{"learning_rate": 0.013, "beta1": 0.9, "max_steps": 5078}
MLP neurons of a small language model. Each row is named by its layer, matrix (gate and up: input weights) and neuron, and shows model dimensions 0-191. Each number is 128 + 24 x the weight over its row's rms, rounded and kept within 0 to 255. Numbers have three digits each. A neuron's up and down rows have the sign that makes its largest values positive.
After each neuron's rows, "fires in" lists the words (lower case) most often at its 100 highest values on Wikipedia text that the model never trained on.

L10.gate2:146102171136103161137123128098086127126126134137171165110128115136111161159137099145083116102081108150131116135141146152128172109103157134114165098202109118136134132130130120126136151133133146121129091104135103121148087156095091172138130123138135142138118146154154116080117117126144137099115138145144154156122147160127146127153137155093132090125123151144094116141143141147154140147110107099113101140125109152131124148129090143110126151197168181116154085096187130141150101138134157139118151085126162146135112077112115175143070096107123105108125097119126153074135132147119141138
L10.up2:136128107106100136109102164130166122138108105127106138093094084121150144134140143143094152136176094155120121109137155152111188103105165125164126074130113144159125120125107108100087119111113143137171091102130149118080170156145099093101147111128159113099146110139134165152139149143159152107149116141154087107121124158121124113149122075140127103123121129135105086121152141112147131149119125145138131081152101121111154176107103152102145148092157136104090122131156140117118114077126120152180141125124138176123148113133146130137123146168137121130114130086134149099176108093132132197
fires in: "an", "went"

L4.gate164:101091089153190127146087121141146101138084121131178112139179104140147132128140082112151106099169137123148160149131144111138110153108165131097129148181133166152123097147175120107130119107162126081125109166137170135136110107122125127133097099129176106126157151144138129158185111158138134080109154101168131113105138117077153149126139117141114107099113113115139136118144129101118102171125153140093087118171143124139124149122137087101143160096104111163123095159141117152154115147120120132146149131177160125112122146133131111161136158156140137136147109085097121155128124097116147135
L4.up164:137100106164132129138090086144108082149099129175134120140149089153167112128096098143120113083169132088116116118162157110132084128140102146100164141115114122117143139153130119145143128083169137136135073147122144153096090113160089150107093075087144157098166125119132152146137098167183148112103132115154127131121119105128137097140126135146121146074133106128086131134132113110132141139107138128109082109091124129148133184130128114116120132098144099121117093103126146132153154124109135144134144089136168126152168149179120130144122153111113163090145113109120100132131163111146183106
fires in: "is", "are", "were", "was"

L4.gate51:165138139100123170097112065144121104145100136120105150122141091138156093130108135112066125160105153125177140129107166171095109101132150123095123186172165109162132135114108105119099108138080143120159127150114116138134154146113156135159108091148163132117099148126134095137158148106112157099131126176113108131134106146068166109147164127178122132113115134145141139143113141142123111140155110125121105102141113127124103122138113139129120158099096157109112137102113104085168111133073119096140121123134145148149180154121117106104172105130093122145134149129082109144126123090089119146
L4.up51:106102144158103144161128079121094126153093120149081100127144105142121125105138142150122148148137133158144154143152096092134123106100116097118142145143115108099115138082127140098114098079154115134076151136152166145171155124067131129127133118151146114141099146200142066153119112136140136144142152123124138092136142129118170156125121121156114145146121144132136140130079142160122130150099142115163120097121146104139124094115093114066085134133123144166172124166127152125171122145083142139106150117114128142136156100170117190123115148143134112077129132154113116108162117100117147118
fires in: "them", "would", "him", "may", "himself", "themselves"

L4.gate71:125112104126087136083137135119128109154140157125100160107138165108135145124143120166066147083139170125086121154188143103126141119097145142074129155129127114149157174102163146134138098140120117116159181140093118111115112147111124140125169109162131141128166128094086093130144154122139102125145114141105124184113158144124129092125122111108140127147129108092137101131127161116122143151102151109113128106135133104143109094130113135110137124126147205111137158083110153083162110118138146176136151120157143117106117173118128153109125136159103188146187136147125119128101142153111131105
L4.up71:133155132144125095139130165124141122139138120134107148110113103103103122082113141133107137097151156123150167135095149128105099153114121148099147164080121089121144113157148196111133139137119106125123094142139133125107136141122142145151166143120128120083175134129138136118130167137078137134140137122090151105128121126114114152192133160170158103109126176140143145126160149165135158126098199141094117154080160129135166134126142130094093110127125127101114149120145149149142121127179120145134130154162095104156113161084121085085092062114129146102149134150178138131114147121114121149
fires in: "school", "this", "the", "family", "information"

L11.gate35:101081117157139132117157135135138201159141148137100173115150127157140172177176107192091079108121123088114148161174169161100115102093103136091133134161129147142089112164117145156156140155170138102164100094123138134110140145107110153099086118137128112091126112162069144120142139150137140086126138151149163116133166123133118113132125163135128115126108108092121153132109099098165129119079099101094119127084098099137092140144126104126113120134134134122100142182126116135133131124140135110095118157130141110136136136118154128147119118138114156113133152128112132152139141123159116159
L11.up35:124105131152128116129156160133166117135111107086090148110100108120153114181110126158101133125149144124167157132147107150135126110148139114104124185133115137128156153129168157138131138142142110108138104151173178107124112144109123125104126142113131133132067132161143133157107104132082169071164141153151157114140144105139139138122137062158155141144148115089126116125118125097126133068137133095143140088160168117138107143130090130114085145079127150117142128160177125154081139113131122087104129105103147107113137128107107162076122117107151108112119103109120118164127153150164076142
fires in: "an", "any", "another", "analysis"

L9.gate206:090106149077125164112118132123110145130094150142099116134162128133122124104107110126152143082144122157095184151119140109112154121140111149105123142091155150114114145122171124119129097141134142096183134153119145102142114141102155152113139161114152145158123103098136118136125155189117121052126128174117154147143147125103141159135123101119117113107131142172090158110137110112120147124131161149155160162165120123161114158133129108082127134139196182092134158102088085173138160137138095154138110119149126124089114131142094129107115146115135186142132124102148142114132140134101099119
L9.up206:175104128106107131165121112137129148084142136093110109123121153128106134120118167133119110160069120125125130147146104133081093148144140128123159135103103119106148162131147121149123112134158124086112108094130155137136112117125165112107089140148132129192112147156133161157083141115122156158135112148128116131119109114124114108120131146112139124164090160139109169122156110104123151105128137128119120109166117118098125060144088166166149152167164139151113061139067161175144140147142129146116157132156161133100108141187115098120167166129144166126139105106114090117116111148100142117
fires in: "served", "went", "made", "played", "fact", "except"

L6.gate106:092095135127107145105109097136128143140140166124130098121109072137184137078108138115083104127121165127106140143065132107138112122129119123142139143124153136108121110134148123094166122100168152098130109142104144123124128153098143111123136164136104140140098122143142084091085093106146095129150122129154108154121181123105151132129142131126105109143117144139127084133130111159137093120150135144133174112095155101143150113119134119111127144113164128169107113074151171133105087106070154108158156164155113102149157191132118138126138139179117082139115092150139169158131118120093158135
L6.up106:106129169128124147142125091097121146122150091131123118149125086145091123130161132119103162103128180127135132125139109147134127143117165082126175133151087141156132122119135085114147108095154138154146144145141165161110158096070170144148136119159143111148102141111092141138099138152124082130133189130182135092104117100155137167172094139159173153119123130169139149123127128132102091121121074148174129092158123143103179105113111107132141129110090138115120096130097156099112096137157133126106121149134129096157105171133140139102114138132162123144091109130124133117112155128176112119
fires in: "him", "her", "himself", "it", "out"

L5.gate43:087120158116131088077107131123136120112137120138131099149121130145088165159156105097145130171120106140180125109129125099106123093143088080110157147147112111100113119151126178125129096133150107147154102155161104103153128123080166100123123140113129141151142119119092138140154164107140098130122158133103120104140110111094165132094123146131135083104105119117086131108156151125083138143141098136115111152171176174161135142115108169109168155123105166137180129151143118132085156117174178131142108104117140085120122107145154133121157138137145127138130096120116147111151075116162119139
L5.up43:132139142094152167114121100114125156103128149140104152063104148090092072098086114122099121161116146098141140115134112158135151142095150146175115165135116146122118143120093173124136125077107105094124122117166124136126126132111094113118113160165129127147111141136138102150136103155120145183086149139123146125127142157069110111108092191113144144119111120134156119104097114147127120108119133065113156129115162105120131135138146141124108128128119121121076111140113143098127147195144091118097113111128120125130129096065168113135107127140098100112132145125154117088106129122147177106
fires in: "high", "000", "early", "highway"

L4.gate320:142128132097136159177113107155112140129120110138111137117143119165158090133075131161129070149186137122131100131077172135132147150146105101123139141154119130115139147118126130113137108138099134105123082101118165111143106166121095137101108115152133117109136117138138106116095125131156164140123141163123117166097146129114081180128120110152123150119110135173134136141106095116077120157153081160141162103148158082088149113089107126140122139134133161121090100107122137139181092157129150135151107130135114137133138144118100134134108100150108126098111136092154098160120161047102156125
L4.up320:124105125156122150155107182122153140160160140107088163118117120118159120097121112123114125129145116099103082141097152056136146157101127113117183132074122174122132119109145107095177122090089092119149139111145169152166153128162161151118141156147100161141136116136104156115091101089146083131116196138145132125106095103082087118115147095143119129124157143120095151108111098118165154130146152119117121122122129154136158118154126143106083142160112132123144165147096147087130124107137131148141161145140139139171116164138136138144133124121135125099154096122155111099114119131141152153
fires in: "had", "have", "has", "he"

L13.gate223:134106146156166121107062153115128149117146120124167143122069160105135140093148162138127110148105122148158126123094145146113107141168100115107115129132129130110147090122142134152105147131113131098100085153174140144151140168121133135158125129155111117113117158136088118158161115138106142170100092108129119155095120112143124152150128105166111088106109093110148149139174080111165148134162112166098126100123136163142137126158179086123139133123081131087102114150123106140126156132117077121122164066152147126167131134107116110117134155167117123166083123110130124111124113086121097103
L13.up223:120131141092175121120124110129142133119151164146176139149147127146148149137168140101155153113114128096149150140088121129102108124103119175146098116120145135107110202121146150172145105106153149127116162147128109166140108112130146096183131172061095143109147142114149102138093121181132123113115172103124093081096097109106138155139109157122116130131156091118111121127148117130108152164099148131135124146165089108144090122137166116147131180091101179154150147107157110150123096124162127076143119127142124157166130115128124129119110142111130115120150143096148156142096133110124128092
fires in: "and", "of", "illinois"

L7.gate48:101143172060149108118145123128151103087149127126155145102142169126087131190118135112146099110166115111155117102121139094132134091124118125169125088158125175126114095132107157106132117116103118099161144136160133118119170115103145116119160121113129099132135153106084129125151115135135072116180115188131100117147150122122139187162135141157147131150121119176148134132127126151066123099125092163149127135129095129114155149116121116165139127079096131103117106135130166119139090101144150158160120132159124143184115139174110134119135140172145141124128126118126105096119121102126139103
L7.up48:102174156160110103118109121173127136109136141134152137127153096123112104102158129097147145082086117144129117102120137146124148115128126100093132126130125108135122125162135102163082139111150146105155098166110114108139110137166115158096108149128115136179146156124148173098112117182136157102186136103172119114100107132104099116095121186116131104125092107124135144162125084108135127138116166143155131070105141106153143135099152108144137133141093176123116124172073157129111136112113148170149168089161132158149102111116126125167106138135145134165139107146145116152134097118106124088
fires in: "of", "finished", "ground", "expedition"

L5.gate213:171110143114131157140117098129108102071163083123108115133136165126144135098144129096138105133091091156138093152131169135145126128128117154143160097135088130105133121077096148163188150141128135141147111133130117106119125114129115097160146157123140139141121148141145115122119130100133103129163180078134142157098116134090168069104156164100138127149120115149136110098153135101091116152168151164098132114149157148110146155120152125140140119135124167108100153115147130133123116144133137123150113107120104132072079088129119123100141137124157103109136149093151190134103074124155085100
L5.up213:152119176100113148170124098118136123120133127119167165119151110123122151096154113135083103120131136141145104121123188128142123159141182138108081140107118151110123073147079131156112109144124107116088124096077121167125143170124136103119120145105161160169124144115156154129143129109084178132116171098111151127102097110138159122153107124128149082116139125185128138094132137137136140130212138122113127096155128123128144134133111141129182128159113152127107135155132138117113100088137149105136075120117137111150127099155066122153109147152121116110093117098120121152126127123097119102
fires in: "all", "great", "allen", "green", "premier", "allaire"

L5.gate426:079095153140104121139128109111107144120095189152094105167144088136103159093134153130124164134171136123105121161112125107097154126135099162151158142105151097147113092150167119076139125125156180138138088115103134111147122117092138098119115091112173144084091125114102140110090155149120139128121124144160118116066107129112093116158127145152113134111130124184132098142126121103131081100108182138148085138166112127126145182089086109143101139110141121126146148120094111154124146106129109120119160146164124131139130142121154133142125144113123156122138121115109161117180147157139145120
L5.up426:141154132131128106099133150133127072130141112156160092151155111118143142110121099099142104120131143124184115086127160169164058113125150151153118115159076140142123079171117160114142108124128085131149154139139129140119120090122142136131145130113124119147138113162119108203177078119169122123107135124155155121166143097111110121083141123100134133157134145084157104126098151085151137124123091122129138120103085181134129126109130118133103121179134102121124108089128126147138142150106130141142142146143145091121105051150153139147127144131151133139172113147132121111089143105126142122
fires in: "is", "was"

L7.gate486:151101133130181104144131160088149186127131138121138145116110135124135175146115146122142127133190130075122121180125126095126107122118113085139170137123153151117152115095150117155138107127150103100087147117127151141116174172159109115117135119140106105148090157147137153126141140099135094136174134144130137164137124136132125147119093128132115156109155119101130172148117139104126080108094175116114124116094136173101154140141152156081149142181128133138097109079134150125137158161130104124111111114141166124126164093132093143118148123140111172090106148131133165155074133128168123093
L7.up486:102100130138143098160106108096143146105138121149105110145129106097089138127151122095131132155126114103164126169106126143123149108118169127124151097164145173137169128127131114108138112133064129119136105124112116135122154098102160136164142059104114107148132160161125157110099124158133104120130121119163136149068131104097127125121104149125154120118104143169176175125198094156154132102093139133128083117149143143114075169152137165140120088143091123118085155107130136121145119136163156123126092155186156117108123118123089131145136121145172142174139115132125125122115096134125141112
fires in: "club", "family", "church", "much", "province"

L6.gate405:117116114125105097151115175069187116098161128137161090155099102085123136161122135072160143132118110105126136141116144108161184093122157136140159094152161121096091142103094138131115140103083126132119115135142137183130124110106116144148127099109143115161119184106145124131135150101083129152103129116104103132125097081110136163123119141132132170080130118149134113106119144127137119129117123161097134158166102158135168152104134145146132137138136118146125124119131128079136180117141167113114101154121162169098117146143125126091149139126102121163126140083138150160103108131184108124
L6.up405:094127140139129148122113126113143142103130171129151116166134119077165152125135088122125125108152136076080121152151107115136134144107131092158126102160146091111106140135131109168146159135172177137103102151132141097107109098154128116140105156163131178146127119128127170116080134128168131106136148125183112148114113085106144178116135140095105101144155126131149087134113142085131117120109144163149134142107113151140141142171126086104107167142158117109116145164174166154160114119081116141148169145133099102142116158164106126133125178145168134126112111125098174147115129094115140121
fires in: "of", "de"

L7.gate398:132116116162137101150129058132122082198128130155119161139142102154114145120117155124114120144176091158107112133123109093121096130106136141147129094132121150110132143112114093156114134117132139094115129061124107130143111102141086138162121128129159140151143171186142110149156098148183117105133149111136108138091101177140156116086136122139174098103145114142185113120107137107088101149158083119125098129115159126164120116114143127078082151104125117128121122166116106122151124118135149147104160106172131131110109141120161138153139153166118136115135120155117151127105121118176125158
L7.up398:157115094109125140153088078139116090135104159143096129118097122169184152088104143092085107109157088124098144116106086048105137130190123126126152149147108120138126133111131152098108163119131117105106142127105143074139149099089106129138131121098116148089138126157119089106134126128126143120133124121089149113105083153119135120137163128137113101118120126128152158129088089122120110151112086125105123136140179138117140162132140107094106144127144136130111143104090117163142136102105164116138159123148164104114107173202149140124116130098109116133150125109132087151118128141159123138
fires in: "are", "not", "also", "were", "still", "is"

L5.gate55:145144106100120146088153114126088092140130148122096146077105153122124128147109130187151098147133126087124107133143154150122122151152142133082160120127074140152162132150150143103117118109112075091116116088136149069082122128109149130132154143119128133139103159144128157120135123117161093111124128182101113164153121134125135173074139075109126150135105078100145133134124072155137124074123124139155152110113163102095127139115156148118137129123114149134136083087105128151118153150137086107101103123115088071135096142152126153127135140123102155105090148130141107120150099132122127122
L5.up55:141075162132163127081183182112124166118118119124133106136138116130146121115151149132169149098172133123117125143156138090146117166125132201141130127132169141134145099145107131115108116077126142120116097120160102099177123111121128121107130113108141116158129102109141086117137131149124065111139121175158126132150069139125115151143101179119155142145109125102159111128124137126157158108088123124141129108139169124090143169105120171124112144123130154150147138095097127115136141174147142167123117113143089130163085099131107138100094135130175129138123100159139140144107093124124173155
fires in: "with", "has", "had", "from"

L11.gate46:135123124135140080148111100102131140076133093100108130119131155143125166106146150098115127086126115116161100110083124104132137090178115111114155122137144123117133135113125137099129156124107117066128140122136114123063129144102073117165081102132113145151083085156101144134118107118128136124123165152115102150141135136098122124128074129141155137126154136108101110153073116138130145156127101161098131125101089145097090140117158157129110138137118094082091132143119100100130182147170136104160145119146086083116111136122112143165159129132104115121095095103156127158149156117160127093
L11.up46:100100138119138097138139107131165116146139151138102104194149143083145108180172144110149124125144131138139140146155154131113168154136135101112182133090098109128110137101119126152112120124123170113117114151108140124137104126092120110107092137109149157135102147141151155150103097131143125177107112098138104082100089138128116162131134112144120108146137145117149128118108129085124139115118135140174161122178101127143149129084158116147116110115100151101148122129172127129137133097112150181107124107130095198145103092146065141138118157134135178093124158152139144106128145118065155146
fires in: "of"

L4.gate379:081084149132135154146166158166128132160146142161118128118160160130140149116130149126134094132125134127100110150095061111102140127149123178159144147095089131116123162129143139111141127138108123152152145123086125134161133126140167136145096108134150130110141129115096150111165123122167156095111125129116122150087145113141111110138141105130134107150094138126112163137117151067101097115144169139154123049144124114088175140107118131125132097099131101131115129105063121142137084084143155144147116121135109108145129139130128117160139089151135149107087117087108084110135130111073073119
L4.up379:102101162114165101150186182116127141147105168124133113128146147136146133143133142142146102131126118123125143155102111124146131119129127145143138187141116154095115134151132114116125127084136162116186173163118116112153150099110125152134133132135165117138139128129121127121169108134175140118105167145131126109122154127149070174127127108124130091114139098118118126127129142082123108116142140156144117079112118135024126115100155138178114168157089077102130069130111113151126103108151180144126119092104112102156148101098122143149156101147114145108133118126139130097148141111097142129
fires in: "has", "have"

L6.gate21:159104140094110127122101121068149136170139145093117144114132128155099118150128102174143113151139150126175112107106097125132135143188112108144133072128062137115150082168104088104148145137150151157106116143124113101148104150121159143146105097135134093120116095169122109124145120150133155127141151125128145109116144122149126147096106119130132083137108122163123125099152151107111137073121082140126117138140108099149109121164096178092135127161086133150142107156121114126175145100116133164135111177127134145132144137112125160097105112155112138047142104105137151123146138119139093140
L6.up21:117107158108114103082070110155073143148119116152119154094142133163141114095134144145114130159134170140139128097134104155113142103102164127131128126155123119134127137120105141112137137127111151152124144134095112131139142136154130160146117101123133143155155174129157136155115160159088167153114112146098125072129199171144153106117131149113142125151176098080090100133165142116121116148159104112105127118131110162131120125111089081110109118110158097172130154135120111102119138148173163118134130130103142147096120114142181155104128149125074143109146089125161143144134117107156097187
fires in: "an", "any", "another"

L7.gate153:072118145111143102109100106098155070184157109123155131146108125143135120106150145140105138112132154120133130096177149100188177153149109142117137126130113150126146172143144142131112108088121155167136130148134144143125101112149113110150115116118130157128152123105140124078137078123129142116082118153129099110141183124152151126122116123144154112092116103097118092134117128121101121124116121111090111066129136109145062172153086085128153150155152109147136094143101111132122146108132121129124142111114118136170144131095076110149138123152111092125084086105147078138127108107122097114
L7.up153:138145093144123129136104157139117119150089150170130117146116110138123135128137150120149109093135151094144166148123126107103112172143133136140147169145121141131114156106112130104103082086147133120127121112120162113110119163111120110114118101130122120123146128089176089109150158137158126118094139114144128090161109124141144161126119134118092098108147132122088128121123176095137084158165137168143165169109086117179117115102125136161146078119111136122176121109177130094154119088116098109140183110133123129063103115126088114136146158093160107088119099124113097122175112094098114097
fires in: "of", "in", "took", "including", "be", "by"

L9.gate36:113105109155152165134168140142145063126113124119143138140130108099138184127144150100119118111176160150068129135188096133132118118101169108097142138186147122117128138147111098131135137135152158140135135142104115111160139155113165108151099172138120143127128095118116127068165080121149168135109112118171167135160168169146123139068135180144146149172120133098148132129112146109092136128128119126125088144119130073145094140139145117131136105117114134127088151124129130116129122130111128137111116120158126163153109181124137153126103100146101149165082153120122144112144128148096132148
L9.up36:130137143147120130134140126117101101144168131131134124094111158144150117140128067101111144127160112124143151147144121180156134136108177094130110160155166074123119090158113188089120109159134119111131124133158110126150098147143148096108130142142178134132139157137121043146170128153099151094134115125131135070147123143161123134129131122159118174101099127117117098115173096150149165119136130132105123141091117100113125145148107129125140110135148140117127175131161125104158133127136135117101084137173151134113141088113066152135148155127095098092122170104122132170160109135140124116
fires in: "the", "great", "threat"

L6.gate57:154132148117113123140151148176134132145123149137116133159174131123147132146120098107160093164113149145151105144145088139130133166140124160108148121131142142107118153090139138162157098128137126158112129136132099124081158134141145118110125059103122055144093161141129148165148150121148125116119111112133149129131165094126136101163073128114146167174115099107138108151110143110121113082084163098155116092142148110111119129135159115124145100111123146168128141132084121100181114161139130147163121162173096105121097164098111141108102139139144109098165122107100139110094103128122074152
L6.up57:144107139120087141162133156158115131116131141139128127192148134154174121152083147149157140124128149102108129123152126144098151113162123126097142163146164153112109141119128082171151115129133169125112138067107121095079167157108124115096152051126144125149152129121143123099110182160115181104113137144135145122113121098140094107156078169123111130113109107142115121151135121119142143123097140143120129095174130156141122144127142125115122161110137112124080125128101102104115065110150120151102107154168113101149155126121099167131091167104100141118139149127087136115099137152111103143
fires in: "school", "other", "club", "family", "college"

L13.gate250:146102166127147097133114158128143141108141110102128118083130126144126154109149159137132128087097110172159119122140102163115132130130128121137147134202054146121102104131150107128066164140127095110145143129068126167076136127115150151095147099098127138124137104114089124136144123128143129091126141156160142173131171140094145127170138115138125131135147173114105094118113160148151112210144119141117138143107126117140118104133114168131117157102125159139090078115138151107155114140138154160154126112150143113130130093090120145106114156122140129140166096137083136116120110123107091106
L13.up250:131096119134114133135117134167141089122168129133155090144126137121115140153095104169164151154192166108110122123136133132130135155137134110128145089153126081133051096154104174149126123094142130096135100143179159084134141127120155086131097142123146139122135102139128126091139114110111115123125140110130130142136155121121094138102148159115103120112157123159113129142125160107115114138136099128134145146096126145161125105136128151099089114122211122160131109147168114090116112132143138125170120072126112087101183121093143108148093108177144147121114131113185141103125163116131161138
fires in: "an", "another", "any"

L4.gate485:175137104139101159115181137121127119155099162146128090137147115160158175145093113140129118135152106075105125127157149122106128132122105132120128113134134134154152126082159084126126154120142122130128108117044115143142126124125074122125146073142112133130146144152140132112113136157113117114086149113121084142106165159193105105090136114104098107104116101124122128122120122113097119097145126204145131131139134124111125139128114135129130164130131086149124121129102108112131117100126202164160081120147142136095124149170159174149126107087142112190119113124128125156125115128123135125
L4.up485:125158119146149123163171079146127139187135151120138151123137116136162137156094125130094136106152138120089151140131096118131135153157114117146113126108126193147148135163127087096146097086126131083114081117097132112139135160141114123106153149132160149103062141134117114131123139127104134165102141163148126148073166138140124171141147139136122145158110103120101112069102137127142101103155079175143120103113139139126139101121128137129150154141106131131106141156124099149142129091114147154126172105169136103136126131090152118139108083132100135172133127087117079155094147099118160158
fires in: "are", "is", "areas", "were"

L13.gate364:132118115094157156094154103105095180128129119131146181124144110105152146079132110138114139169132126145118127130177097112153130162132172155094175137100126094130102137131133107154148114139108140117138122115153107131107094139160141100167128132165134109168080118148136145088113135154090129109149129123154158092109133112110152116124107159114165105152118108098133109101135117133107142157154109176056132139077112130102108143133169133134116170107120108133109119154107138101183105131158155123121131164180117108174136158166128143124124158150128178142124123126140107098130161094147118113
L13.up364:145132101120107089137130079089114150083136133152159137123156127169095115078101107195119122166084089130139156155082150158132130134115096158157124102092107092105109130133091118083122153102123150153104160104155125100123118149122137131161099147102133099129141128140148157104139108124100146128082147111139145094115144114102153157187137117110130137130149114162140100112112122092139153120148134160127164167088098096125113136128129133133128131152138144133130125192141122124103107145121141093103160139162119120161153130153126131126164146136098117145144166121186113141159080097126145147
fires in: "i", "there", "it", "we", "therefore", "if"

L11.gate420:149129107133153129148113152121091113151154150124134103137134160154102130141138148125157116127104157144103117118136173138102120092128133122107136176089132134130139099132113154190121136165156160116112110182138092132068170144133110132131119156122143095119135115111143157048115115109101139115184142140137133117116151104121139124149109144109166131123069142133149161133110143135180128083148136173120160151112135087119128169119088122136146150145136120097112109153130144116182102106151160155167099127154116108122109144137083164153150133122079125141158167111135161121126125162098150144
L11.up420:116094149102135140126121118102155129096121127113149147140133114149150148128114108125119105127161116149136100120155127124137128153149151183123141089118100171135125134135115151188136139111123138101135143154114110135132124109121089120186111132145122103130138079115119126110131114142147100162076187162117129129138103083136155088113074120129114152123140129105136128144132134203103130164137127154110147111108138119110144134107161165082089113092166133166144128146157158113113120132128116170120133124135081124091119154128141131119167111125138141107121126132070140073134206191142100112
fires in: "first", "highest", "most", "best", "last", "biggest"

L4.gate182:097107157094136126099145130149156119125112154185118142124195154125142133161141115087110088115122144100110119121156146182117119142119117172096111102111148130125126108134122141122152111118191102135101110142128146133153108100117104115172130213162122154144098126164151108147098160097155124119103167107181133135113105145122116145153105136097086125132104134122148128119147161110127108119109146140138133132095145163117110180160137164122142145108109105126104094095122133148170128163143073166123124114125132125136072103138150134127115119158146107113091158114160110131160111136150114106
L4.up182:102131157138172127151174143175125116114086133099111107134142110111147141123120066162146121130144075153109141077130155103144153169126138143172145146155103086116108103158107124121126152113127107179130096121109154131117120131188121098112148106118136149078136147113117079077115127105124108148149112135120120161133124084112127124129154120127136158154117144126136092090141134152148121128116147136152122131065153158137115100150144124097113136164118095131147106129127105148100123107124110147144081118104132130126133130096138139146129165091153137159144120077172127121109097094096191163
fires in: "is", "are"

L7.gate442:126093138123142137133102118096110107145105125093132152109107115173139091176162132145148128128124133123132211153105137158121135129197143096120130155127151125124144125136109133089126121118145127125135131125133111093128117131127122112145106136146145142130080104115167131115132086129113142141128118202123097121106159159123158109137105099116078131113159110128114125125143123131060151122118090151156098121111086075126138127172119119133139141138115101118111136143134071144165143110058121122139107124149091130148115128099097094118163176173116106118106104161132161171132113112089125154
L7.up442:137125108140112135132121102098125116140073128140132137085121109085105073169149130127177133130154112160120188143098151162102134136149138087127121141139131143170144116125087131114155084092128120121118129128139164094170150121145108108168144140135162153144079106101129136112119069127114122145126106159121102132100181145116150121144089137110127130151155132158107125134118098111099162132118100117131119180117103088099152132162101113152114104138133121137115141166158079133163120138116102144138114153144077110130095094105085134108144168161123110110111095153161169148119126108106095145
fires in: "on", "the"

L5.gate130:130134142136117135148127139119128109116118106122078152079126129147120118128137151087137155100102109111132098100137117100139143144125139139115098097103156149117152130112110117161126106092139154143119127130144159180156118098094165114125146125135114145149156070116125111082148123147160141111172118130086151149086100135110178076102096118110175109117124098117096117102121109123127123130150158132110104128160139094105087190123140136135151117149168137118112106115142150138119129055161174124186115129134088143128138107128117136116155198112112148142144168140141130079101105089137119131
L5.up130:122115151173145108125131127127133146141107121108112140113127123210132156130154122105117154090102097125138143113167120073133132150132111136120085118082133157093172155147103151132130137087132127134119152116130155110145126148082125108136155120118163095145156049121124110114178136122143122133132131103115139137088097134119168120125111121106153096143114086136062141158093112107114144087155173138124083103123118124103096159123152141126188122134136118109116064121167146146103144094150132123136122125127141101144133093123117114163139171123129161136115152133125144103120089101116124084
fires in: "gotha", "between", "both", "allen", "all", "rothrock"

L11.gate248:180105133165115143153109101108165095125117099121118128134137133115130129113130123109108092188145115105149121136122149138113156160120100121168098135132121126105117106112151159166122104162121146082140127138200117110127163142138094087103121151131155078111111090165115099119152126156157141151151171090144148141148156104088142095160116155094085122110109152109129109140140105140101111126192101121098127092119095109131136157162140094124127140116128181096092121135128149129110148073126095131120102127123095145104112123164103132138144097142129117125092136139155156103129137153142141074
L11.up248:140126085072113164168121147125132083149122123081120121124116134122125120125120135137132133138131111124140104124128156115132126162099112161104101167134148175124168118130121168198110148131144189156117161112111092115138140173107140071140133158100178093133095128122127131107131107128152136111115110093114166122158132107142167130108091132115127138096109117113149097147104115129162136136152119164111143114109103106099104113134129104136145138118139098139129168094103141108181136106090133181139135112123188165141160112137130125073128108110157164125130127128121115083121172159110168107
fires in: "first", "final", "last", "only", "highest", "biggest"

L5.gate358:129095096150131152127194140114116093157126179139147161125119134121141107141134143148189084163137153140094128145126097105129176131123154139133134135115089122119136151155123091105164127125125149145125114076108128141158117150098135114120156059115165158157163117105119104116148123114076094153133166145163149141106114108118140105124126118118100094150114128124111096078122121137151144099180101113141121095164097146097114105138123143109126121114129172152135126116106130088168113094141135102135143150125121147151131137114136162111142135146097129128138099091132090124172131175071093101
L5.up358:138123162119113174130169133170120138102135149153115136118140137124089154127098165145124152169132160127082096119129124111135159075127157144120128152096129127156129128105165111105143133160145126153101144114118171156157140140134158151126159144129106162146144112097106098137157135100139101101057143154117158177114102095165152121110137121127068146117162125095144147095155096147157122112104128116133182136151147142128165083106096128106135141099093087114160142156118092111134116111121133161097105128092141110119142123104130108138154139171141139102138105087154111106175094113113106139
fires in: "have", "brother", "player", "has", "ranking", "ran"